{
  "n_kv_head": 14,
  "vocab_size": 32000,
  "norm": "rmsnorm",
  "positions": "rope",
  "init_std_down": 0.0377,
  "warmup_steps": 200,
  "decay_shape": "linear",
  "train_tokens": 379600000
}
MLP neurons of a small language model. Each row is named by its layer, matrix (gate and up: input weights) and neuron, and shows model dimensions 298-447. Each number is 128 + 32 x the weight over its row's rms, rounded and kept within 0 to 255. Numbers have three digits each. A neuron's up and down rows have the sign that makes its largest values positive.
After each neuron's rows is what it responds to, as a language model described it from the Wikipedia text at the highest values.

L8.gate259:143117119171164127087101105074114198178162102140082193122183158170148188122148167143110050159091113111075174103099140224095134172084100165149123165133150187132120090192118097148145090146162138161128147106100214164123140139087201159126109129166120101085084117158130168145112130084158146146113150141151128124114120171058154116172155091111112099091120103066121135105151146114186144081132162072118083122142153096099114102151109109127145113164085112141099
L8.up259:135155077167110103125132144113100132133133112121144156143112141107118173135175129098090112096165060146137126125149187184060106140147150112107076120154154150141133066149129102082131050112099125180128132120114215096059189094128154141112090109093163075164158168128132106142096116087135082155067142134098131197118108158125127098096143105117124098119109151105149108132098150161165144099163149160133147149138089145116119135205136118176054158118145122142103
Description: Post-nominal clause openers

L11.gate228:127103142109092130168133157131170123124147129157102130038160118086152121161087171165083196116142079083136124060135170100119169156071176168138124096145110133084067111179178109176157167167092124085134128119123151137142114125170173182211053129102109135115157141145104176135123021125096165116113155191156144066094171127120133078157122120113143144177137084078113182168183138099115148156112048114131139089085089096131125135105159143152149101137182142118171
L11.up228:163111073137112158097053124101177162121077136122133129152162072116174132116064156195044182080136159080128102096126137135104128130152157113132111196128151154182118117201158144148177097160162128074144132094095153135135131181159111194102078106147198159092177118136182066093111054084159124111165101118169097101158149140112173094053103125079132099140101118079145118119135131091167139157163093087088125151114107155160114140118098125122139133154136157126140
Description: Biography section starts

L11.gate32:116132121055103121183172166138139142122132118185125084114177113098150121049108155154134138089146146131130121138123104129125105141168140089113106092142116184147119185112100198224148135178143099123119137107116095173187116077153113159078178156159101107073105160107108054197156083150110192079132157134113096108114107122089103132115147102126163136153125119153131186122121155098103125149127156076135195093133161072142164087094168155077121102177192089155103
L11.up32:148131131126095153123137141168162136200143112117129178168103195160140193083122093117091120099130165177122183141126166168173158138119117097080102118128146133149163183114133119164113158149125126092154113097110128167131077155145148156099167171132098083107090122150090076123071144167108149114150103053128056141176116109125121202208119116103134129136152131075140118167170108138114079144095087138095063137159116176113059149123077125100154115149177132157147
Description: Title-start position

L9.gate284:130119106099150179158158173179129122123130051121110129109077110155128101127121105170098131112159129157136157188071111177155141117175072127121130095132119158130107123178136148095118159099085131145138095177154149121154127085152113147116130148141132178134117171107116145235154112132151114128126130120125113178145111142143107133158095160128170099159083083131091114135132030149182102133168103186138143106139144145141116133095158161138138166101167156092149
L9.up284:124116113109107127169118107101115072156104172157088109172131177125106130150066118139118146096187123157182122142134114119098177065145102133123120123103163134067141100121147075101108059077149122076100122146113131086147182143131154133160104107096117111103119156145140109112057135138140102101125120113122148124171146120150111115168093133168165142108150131112151106136125145092123123161103100141112128058104152109120140143084094171056105095117158118156103
Description: Predicate start after subject

L8.gate210:078153101097141127124150137132124176106078123126158121138151119137127146200068135125147128183177057147128095123125086118116151102124105133073124162134164100083121108114123185108082148134152114123106135110126129088066082071193069181106136111166132176101174138101162098109135088136107188174111099136151090134094049119100109078081117122113126135094072129133136114167168204128158164123131109107138144109175088088120128139161134112176125142061125158125141
L8.up210:137152134140069109181132125143111136143147103165129083155096139160098151128133193143136178130196104141095135154082159168118110157073149102140113092087146176140114121144162133067156063127121091100132155122238114166174152144176162127161180167055117112130140179098114094105125108113192175137129100107160108138122154154151130074186141095109139138084133121187117138140103164117200148119150135083139113117186143129118107121125083145155082145120086177085130
Description: Superlative and ranking adjectives

L11.gate324:131106126152070093111098133106122166150169112096087151167135141131201104201109164184114050121127089147138121105121089126123120070149115152142125129122093138131117150095190152145173118128113155125074120098144146041097158173069170058107137074123137091149199160114145111120137166152134138149117124134139209174119076119171074122159157121174146161141126160102085130137117118177146100152137116112148167142153117073113171087132140145114125175100097109135099
L11.up324:149124141195138113107149129072185132123069101116154155156138142128123075133117094144103144099066069106067086128193187090128152108128178185179142168136163108087158146077125094098192142120131153053146098098110159118075158156147124086117112088103156157110154067153093141146136140080196125106080090093079165164092134133102107149117123149154085155140210195197163111090178108133154108179096161063146086125075144171121159135156160118060107170151143135124145
Description: Small cardinal numbers

L8.gate548:104140136135116150160108110144199143148156065153124106073083192100151164113118127115089118103157171095121124135118082071167107160118155103099105149119181127129124102130099081126131096145201114137129189088124110162130137116181081096133142128105139108175157116104100139101086111124134125064135144110160113100107097161128102101132118100125131088156164100082080086064102108119098158132111145211039140165154185137172096160128135175132083096120161122196126
L8.up548:159139158125218126130187167123116130130082154145129117120110133143096068183111161160170129152090098169078163140109102166149120115148157091180119085143130079131103144150144152176176168127123107096131141197100146147096106152107122149075126148074140132141111054102157137115167143105186134192111125105121180075112139091202167112084135099159090144118115156103141178134100132150095130106167157119154114123091148105121166114126172111134091161080143139133137
Description: Election table Votes header

L8.gate241:151137101087148133175098145147117086154131089140084084162144157139150109172076113164134118150090145171133128129158106057134158174051140175121080123193050098106131136123109117104141169094109117133127147098127134099164108125160196076155119170156136150139100103097108113226084112072131096142163103129149142121068183125125094155164137136131168086146131217118111175172142114063166116134099108141142130127097158148167118110135092125092180076108118128180177
L8.up241:215131120125146159119176136101098115138158128139145141110120122189104124140164091167118171138149039107182123139089113126141137143093140109177110087100070128124150101131177075141047094123070082132122100171137100144180148118123101149122123117100119176167165135105093147140109190156148126065113128186142098114082110115132150070125168082148147092136096102098105156177156124085113156114117177140122160045089119173147102102159093114123154172109158158108144
Description: Block-start line breaks

L8.gate573:123117176104138094149128117106125108112115142121149112106095136144108147167137172082116160133118126133153176104144111168118117156087124144129132177093075132126071157144171115133089128125110174105114105125080097128090073135128066139107121136062088104053119114155146138072094073130158096101142109133119131154158096143102151171109064122061132186105118122132071173118050113089216160190133109113104179146095098112080169141099100114133114109165135098163123
L8.up573:130075133141147181120140091133108077078111108148062152130106137089103125183090187179171146164139105146098093092123120107183150157068109047116113120102097140135103143117099141094151111105104153121142131187130076079102117082109121140144093073135164135090122154160075064122154145079072115109147180061161111170106137141120153121144161097079145146117159114126150177070097107178080103073129080122085124053072142093166087137124120151115137123098160076097092
Description: Section heading ends

L9.gate103:131145060116163135152151114152087151140139171103109124157166110176166131155089131163107102103164127066060089168108159083078146149091154134145190122111125145127159067126117134168157123130118092131126115112149123148124113067110119129176139102140140122115152141115125154119146128060159050149163132107154132119200118084078126087132102090126170101121212113124105119124102107170123153126159139130156235076119163145074120156154101135173103168091155172103139
L9.up103:120181138119128129143147113113126082135124145099065155169150170143092130112123191126077101059124072127152172111085120093121133151184160105078140114159152097148123190162142160127073094131114127093080164081081126154091168092135123190161079223182176166214155097100136107177108124133127163114128112125117149109147135090082110111099115107092134121118147098134110085170154148140120126103193079045076200152138084099107100165120093135101087149150091127140131
Description: Clause-continuing connectives

L9.gate80:129154121106155091150164162139136064139176166120203095120123074147072150187123051101082105124144051120153111113094079145135104089076111103120140168157132127071052097074169107069153141142081065169110120166114085115095120106140123140160110145079150147113123156149188144135171113168153088083115128128070094185132147123167131118110138101112183184098109171147093140087119153145188118125150106121120106077164132126102151094151146081148090188145111096126110
L9.up80:135104111107085135115171124159161091134188125145167149110149118132110122140030055136140179125152172184186131100037075114063095164129134128123076121139130076080169110130160131047116102106146108128078080149149149105095150168135155122100094114102130134119089144107150142153097120172109126142073103173086133105118106101069148142122097115152139182125145120110171118111131098081078179098172132167104064059092191141112155068173178106163146151145105098148096
Description: Appositive starts, word pieces

L9.gate457:130113162208187129147120128112113160095147138088134165138134118095146129172095153152143095141130164125147115140058111052124090162148156172126133126105156110127055131165125092161126125107154171067182119075133131123122144106098125142153143117144122174137152086130231127156142119138129111063053131063155154165161087121116151144127112144096094161185137114141130114143106186096159136173139178111122128117158091184109119116180127171143123179143151096119131
L9.up457:107090137174151136141155117117102156171108126084101154104087100148110121174169140105161148132115131147097222137130152109129105122079033128099111140112117127086144135104108150149150089057117112107170167106123044093133169099137112175154126086186106138126224134143153131149131140132165126100152118111158167140126112072116184118168113113104091158112115100122140154157104161145110106108128106124102115141113113146078118104066096148105122220083135109100108
Description: Quantity after approximators

L8.gate518:119172076167156123119105116119126058093111114122156148150115133147137086145094117098135145189161087097094115070100137077104122138155097056087203145132107146123088112106171151147123142169120118122118086128133115119125099071138168112171115138152186172139127147167064141103148144085108194071152126174140158095169121113093095106110068098090210148115138119189135160163128093132072110131131126163147164148113142147118126157130164109129109076181107153103098
L8.up518:150123135125124121097149077133134096138119133164142127167107091113184114150107104092136143109145103122157109129109184140133107149143157106088152121116160055095182124201090108089112102107089119120069078171156130137072116107127076113146116143131168168124128128124108130099128106141158155148145137138143092152090162124086119070150110138097129110112110160156150173183104094144079192147164125172152132131061111130105112147149118138062115155127165106124101
Description: Participation prepositions, section breaks

L11.gate361:164148213167116116156145143142139135114198115140098116146114129133107109121255167149176120139162158122116171100169149138115151192122106132096098105102115131141099121118127148056115102158188145166030119136082068082214130103086158119113134179104068139125098143166204151124087121119083104109106176113131180104135086201157123116123150120084139123142119098154119198110133138162113089164154176067105140115162120132092150167139085173134149132124126137090121
L11.up361:098159076149104131170137155135065088128122104106130075118100103127084136174124165146122135171076125158114122139138128192097187142184149130135126080091150141089112073136129133046106182166127153173095137094172138122181152126113119133120161119093116134168124117105145160144121148114107155085134181132151175107115104138157092103095174124139197098097121092120160127135109110139149120095067140086139112165109143166122190128153116112119138116113168122128176
Description: Comma after sentence subject

L9.gate524:141094102135091142130172117168139151142106184106167088132121146102141116163103113142076181100126120158111068125131161104036121125113124145137138117152163172131115099136095129114111107108084196165110170065036125073068178101104129141132126128135117137159161117158159099125109115118126135145186198139025132055068165066093054116155089138178116173097129114109094184085160071164122110104090121186104178104127155152126106145140105073140146141133136154138112
L9.up524:184135144085108118101173075130120118106116172123217121134098070203111111160112078180121087132201152113100154135167140148135131162078131151125104159044166086155160114213099134172119208135115105133056127092103099099086097112152132083148143091151095064158198158165142125119124165091120121154149167127115096130091147078134107145144172143125141166069125132129136145159115099141126171125161138095133148080129167124082111126099090117079100126136116126127111
Description: Preposition before a recipient or agent

L8.gate317:154129146129172081090125118117120130124141104124133101157137112068131064076074184141165107117138107142130105169094097115135146142129126154123107108156123109148149084167106175109099132183075144145128125123103121092108167125118098119184150119186151172133105180150212123111099075145163159142162161169099149104101081153137118142128042122121131074078092082123084086158128071131160149146153140094074141134147146044096128080107110072107134171141166106090103
L8.up317:130089089120138135056157084104084092082192184138108123083146104149137109097087070076103160105108114177122093126127093117121075109116147147109130178134161107156159143145111107105183108145094164149095122104092082136138146117102129103157173185118158158142102137113172103124142112144119140118172152129147101099153098158119116144179084082063141119117060069145117107123166095109112074122167145084138103134118129100140153105140116164111127114094153146119079
Description: Link to second person

L9.gate109:110156104144122086144126104119110199140152149063155152163081117130132158148124063096131183134110202119148127159126113141158109108135172042170081086109142109117142193086097106116124155152095118067143160143178117069160160101187123161137158141107118137136104106087126163139134152144157108085171134103175108085122160142142160103097095100137200116120140088137104154131154148070078130171092185118158186124058097078122128135111093139106119151125037108143132
L9.up109:157118148143086061169162148118171113187140156128100183144162188111109153181087106102145139157185162123113123097110174150090116156076112136113103141136124122091128173092143087137142134096166132097114197136113167115103146079119056057085128142134167110120121123059065062097159133110127155134124083171124102090112122108091124143122084120141102080182079082145087114161193100127163086180133149112147166159122138136133168138106096130111148113088132126126089
Description: Predicate-opening verbs and adverbs

L11.gate543:177151114161099075137131150175156166085148081028171141094161132098111184141102110107146112073191210108161155152143141143109143076153122147158116122112144120117174148156138148086087121075127113127137164132096112148132071104136133127167129116165162133189134154130126123165143150141141165138165126172092152058138129097090172088113119143133121173099185111120121060144138152148150118159113133081148154119143080117135097147075042116213114152146152089162123
L11.up543:120160175122150085164192150144137121172107136125120102127151089140163091188120126152088144129140162104152092158176173139097143119111130102146118143130085153096140170133117080168093206148137184127197098121147112127162112162122126139149099094099106116161122134136112088122146072120091178160146105087141155124064167152090065128118130099131144118107177165105078097115122112162161150135167131136153156132118100109094049110157086132081093094123141140110171
Description: Sentence and heading ends

L11.gate331:096157124122078093157141119146115198147123086106099150170174093118158118158103071132098098124074077146063111162171137068162113138158152112150081142097097134138140117141134123152141158099144158164155084126159234180095084157135117149155138127126161128163109174161139146119170159073077142162109114139155123112082143101096129078161070082060068117160093125144208127120115140157099062151108141110154096138111139135128141114150187144114160155106098126148114
L11.up331:106081161134122140150091135112106152163045116156046189119084099138175058151109140138091119079085078140128115144151109086091100086148114135133117136119100110113088075126115114099163162143199089145165087148147146147122087091087108124149081124148075110113130127189117153114098099101189165228098111129112092176134122147127127126128096118120099114137211136164172160109148132129129088086088113087133146145126086085164133131099129139082133126109120134108102
Description: Ordinal and ranking words

L11.gate138:173144156076160162129173186140150087108108145120126103134160180069170102186153023133131138166107094095156105095188124070144078147112173075131163157082140135114147110123122140146122125173184129148147145152096097115124101108120086197061119138154140167145157132165110144135123177167115098093120161078093160142100128162109139104152141144138123168087072092122120193106106140092127149160099109119100111087098184120164176242114115092166074134084078119174106
L11.up138:118121174128108149120175132141095123117164138123059094108114107191108159154140145116128147127131183161111156131076092126064099157094140095102173084114134213112135110109089123163126127122127144090188092166105085123112151108122093111030135173079135111115080111117172145096123170143162099150113109144174148113100104111125081131125109171159113187087050076090117114131139169152126124156177080121106167143171068147090184134157169190150140103101089088159132
Description: Institution head nouns

L8.gate415:100169152139085111131151144152066153121124089110135125168191150102076131179108184114130141184080139101145145158175138146136073112137160055162124103076148155122127148156129061133122126145132115131051150114132123120159108114120150104116089159153113120143077131119192156088147066134094097140059127147150179129111135149111144128123145140152089124105134155092152151160135171180170133151058145102181105107071104087152148205126095089155102187124115160124106
L8.up415:047168184143115132174134145147125138081125196091134149158163121139042146179167158125188130180158135098155072119127149157083099173101152100120199100129122166171148146141102168122159128123080138133100136114160137152154095119139113147197110126176132026119049119109121113115144144127175122049091082128143100132107162093106124136166121110107119117201118109125150092097084128088066096108094140155059173092064121155141115146135124149145160130117162119138143
Description: Continuation and hedge adverbs

L11.gate383:139153172141055124120203127117150163107124166119109088186090097178058113136074176154059168176124152115158146102148087106152144180113114173127129185111136106115132105152115106127115138124101113164167115159110137175081224099138146056132158154137072164123154170139125139145109165076138130115110132094100201114115125121118140136114160141147122169108159093138109129069169101056133154109152135073107122134153142134090155110141113138192144102135166156063101
L11.up383:129138121109165125147128111127068109109126138099146124090114091152095100168129130081137141137159050122117126096115164159128127113113150130094174121138120086164154144106184102237104148098168139146131131105167108182076113098170091108112127182162131139063096169111107134152101123154132157116138092228152188090126207062131069151151152108157120091154121119132119152073150107148164090111090127139133098113110151149152122092109095080118131076106115081125122
Description: Means/agent preposition "by"

L8.gate455:126135128152139168121213185120124137092109102151113143062099158142122123127081120150156105146170162165174152106156115188106180121090133151106136092113128216089121133112159101104205073131058171090165145142122143160201117155115137130137160162125084145106128092144122114112125064153168146143162101134102106121150147169159180094104089122103111118103122190200133145074111081153156120139176151101143100085127091120157153106138082130160152195112170099097086
L8.up455:198134171134163128102139077192091155150117158146129097092111129090131173126059110084101101138161140161103147135174140123096165120062121151147110139093129187110105137134101126082162109121139156105120147116158104164163140155159126107144153080199156195161195082082164120102137127087162110155075154144105117103141105113138145109175132165151128180102151138135114133132144102161199167121152133082129132088090152139072141165104068087188111181159141130120149
Description: Time-span phrase builders

L8.gate565:169141087163123131194156112137130166132161107175138144179096090088089104134120080109099103109080115139119134153162222115147133130121149157159180168124124140128146136104109070180052110128124074126068080104085100199136083153127162126110101148160086173120133023155216137150127128130122127107139041115131117148090049077144151063120135082120125137155113217156111159174150156116126138087170115110147125099121166122185127165212137134128129049133175062054121
L8.up565:184193143098126073164119130078142147135139133115136106135135099069146152086134061072111148106117150128100130103171247155174102084115157137170108082137117153134098092084175057117086113159081129103102104135117140133100145128144121106133107123064106114131148067146169108101117165166102097130100091189162090122151044134184155122160153120168158066115134182135135138160103170091163108078138152077203154135139161089141140137153124137124103052128145075110158
Description: Structural break or parenthetical opener

L9.gate443:142169091162105108125114122133078079121150128134121139152171117052181158123101165105045172214121191146172132150177143144170110170160110102096145167115141148157181148066157175104138144143181111113105123174179146107129153122148126090087139114143169117098165096131141170140103147116126136077130083078128131134198126081099099104122132143096171092104127203167173151170136091097183111155167107165117132090096116114126137167167148115116101137166100087141102
L9.up443:151168102140141086114140121069087125157138091114182098198161076057079206140098132113100149095095164151146082097129206131144110137103193141173112122075151136091157131117129136111152077116065089114080148118162118086147205133103135154148119084126151101140103098114141169146141199093135184124161144116157112061093073120079133097110186156134130109135106149116086121129091210123094217144085135163106117156130138104116144117100125112124132106145174108135141
Description: Section-start line breaks

L9.gate288:125214136136093094126110087088141107102158132178152111099159102155093140147137132070136124164134134110158156140120133130180175181135114207143113127178131143127086108074018136109117108139120127093153102110143133168117135087098135147151073131082096186139152159081118127149101105144135153097132157149112117069111091116100105207132116158078130132156148124172153183125119147164139128151123143122147092096121099161111145070164175169110146045112122123084158
L9.up288:129141080113116105124127088152158226166136132154117137134110106108157060165163163185161105113145082163104159108142127100122142098155113150163126138080113171073119111150044147114148114159150165117126125141169155155075103145126161119175127095119100126144134109141098155184126135129139127175087152131118067161095152086165134199152141100072129170104114142058128093141065142119162107142154146152087129107115113118173157190109114179156213071124152108145097
Description: Ordinal first/second modifiers

L9.gate379:144157097155146120194118122117098106087106098079138129101107190188125236150142100143095112084107152115085150105104120141121103127186141127154151095087129132137092098132162130141175134132101152131096187092152130098164157094200121150144093100109104112211109094167144107169096176175137109128137143087142126079143086105144066073163082134116131173069137123145099115110082127152107135086093113155150136072104106117149106151190109175149123161135137096050137
L9.up379:170102136162095104148114138108145079136149135163095109084111092142129118180168176098148125156153130078196153135110192123110166083141161110137121143092107131176165090145157124098072173141155133155157121143041145144162119166041122119112108142167095132118144084147128131195177112140142135149129065157097141125128101136117165114093152160118086133142103153140118142168084167141131114109139147140143195142088129173134158069179108126124117067113111069098086
Description: Punctuation after noun phrases

L11.gate253:153061152176142154090106098090120115170106112132156150087136121143106171210111089136158115107141093084095154147119081134109094142114144133161086166143156171125187150109143111103183102135106081157109102152104145076035066108134123086146055138148103145143151164150146111098106107076155148119118073104113111144125159170162172041062101120082146148177111103117118070111128117149161128102109144090118107139109080094172109132150105167137105161112148116151091
L11.up253:186132110062140164153168089131134122159208105151165125144143157201069149144074128201205098153095073076107154135117136125154106141121121127164103104120125151127196138117149086159182195161120161170108098113136082131104181096088037113142164112152140088097101174136172115182133120166150142128107151164127122151105116134173190125169123082073139104163091165151161133043110116104100137115117158132079089127131094127153115185111136144067122133115125156188082
Description: Appositive noun-phrase openers

L9.gate200:138128110095139111177104121191095138199176127171120142149099103125150131144168129119110121120106173122120128139123163125132117087127171101125134145171114118118128134120130115180127094103137114146091129145156169138132092022163073114137118128120056155098143106068103199070122093087097137138131086144133134142049185184123101116125132078039133089117108143065122155139117115135120149128185113135165135133123145114081167042120136109116085172188138114154064
L9.up200:133188146107110163097115144208138138141093159141165121126135144095103095125091119097159124123058120210119133118152147154166169124159141118110125098112170151123071128127123087157134093125150123174143186187155133132162094114126152109165112140057145105098130108101105099089079107142104104148145077182125121131114141057129099059105121108168091105121138108146135183110136157130112184069111077141111072081139212080128088115129163136109128117190155172211085
Description: Blank line before sections

L11.gate489:088204153155129087088127160139130118143211105178121166202153172166190160153041118156138081115106166206152108145161149155121163106164192114149133098102083121117135127173101141155158145116144137108145131155081086125187132132082158153117133098173165109197140078162162073112172091145138116100122140148130175126098173113105148127179092130090143048110224133139059157132098119121143109122133108106098160111149133080085124164164035125105102129151163088117104
L11.up489:111117146130144121141101092100116097119136110177102121135146084074162106127078105133124116161166125200097130093165144068070102098137167132136114124160179142153138062149077101121144192135080122144099133216104084109100138133113103158092128199117134121139154069157136112149137086121126111096111136113161091163131097193122137114182089114107091099065145130145075150163067148189106115162075132134100114094169141133148071195131091147121086144129106134099110
Description: Post-heading line break

L9.gate529:135121147128118044102168153082118137113089120142142107085156166103148164198122150090155202109113138173122108159097122083093124139089139125131059122197116175139066122101160181096157101139141108133103117119060119151150127075137101128131132103095105111146100044118115127101127184126105158089109145163113112086149114137091138116153117134115116093106113079210127103087117184158116153127121119177147147092081148165135170156092100138150124119128139159111149
L9.up529:138130154144113124156092095116145124134148110177111078071131189113128126154169178090144188223145126156152169107115152132138155115097138123146111189155135198092122087124138139116180136185142114093139092167153173091127088128114131119131109078111179065112118134121109120109129166120061144066114123139208066109066107135099104160126070150100141120145095107166097154154116080121177107159137110137115114099157131077176097121191162120079138132114111133144131
Description: Office and institution heads

L9.gate208:170071103071114129154141119107144157108172100170114124137059126104121091109116123149126122110073096128172126153114069138150116126141153095157182126136132135152165187095117116112148143140174075105146157099127096187123088160135122163144107124115121131124151165099207135057151129144157115120190067075086162123125100111125093082134074179148121099110171116119154104164080085102114157138148136132090117174124163127075082071142139140137151123066101127173064
L9.up208:153141149117103142128161165175156092080115146127122125173121123158118113134103170173096123143117126130075075142139137126163146153099167112156115127106151184104079157108160170168177169130126138146124126142092099133136148093198084038113139144103138148164144101077151196098141141047125126095122120129155172066125067110142107104042150118091169154157158139072126153081041198122118206146156133132166180150107161116143059154158120126129164095110115115072154
Description: Table column header tokens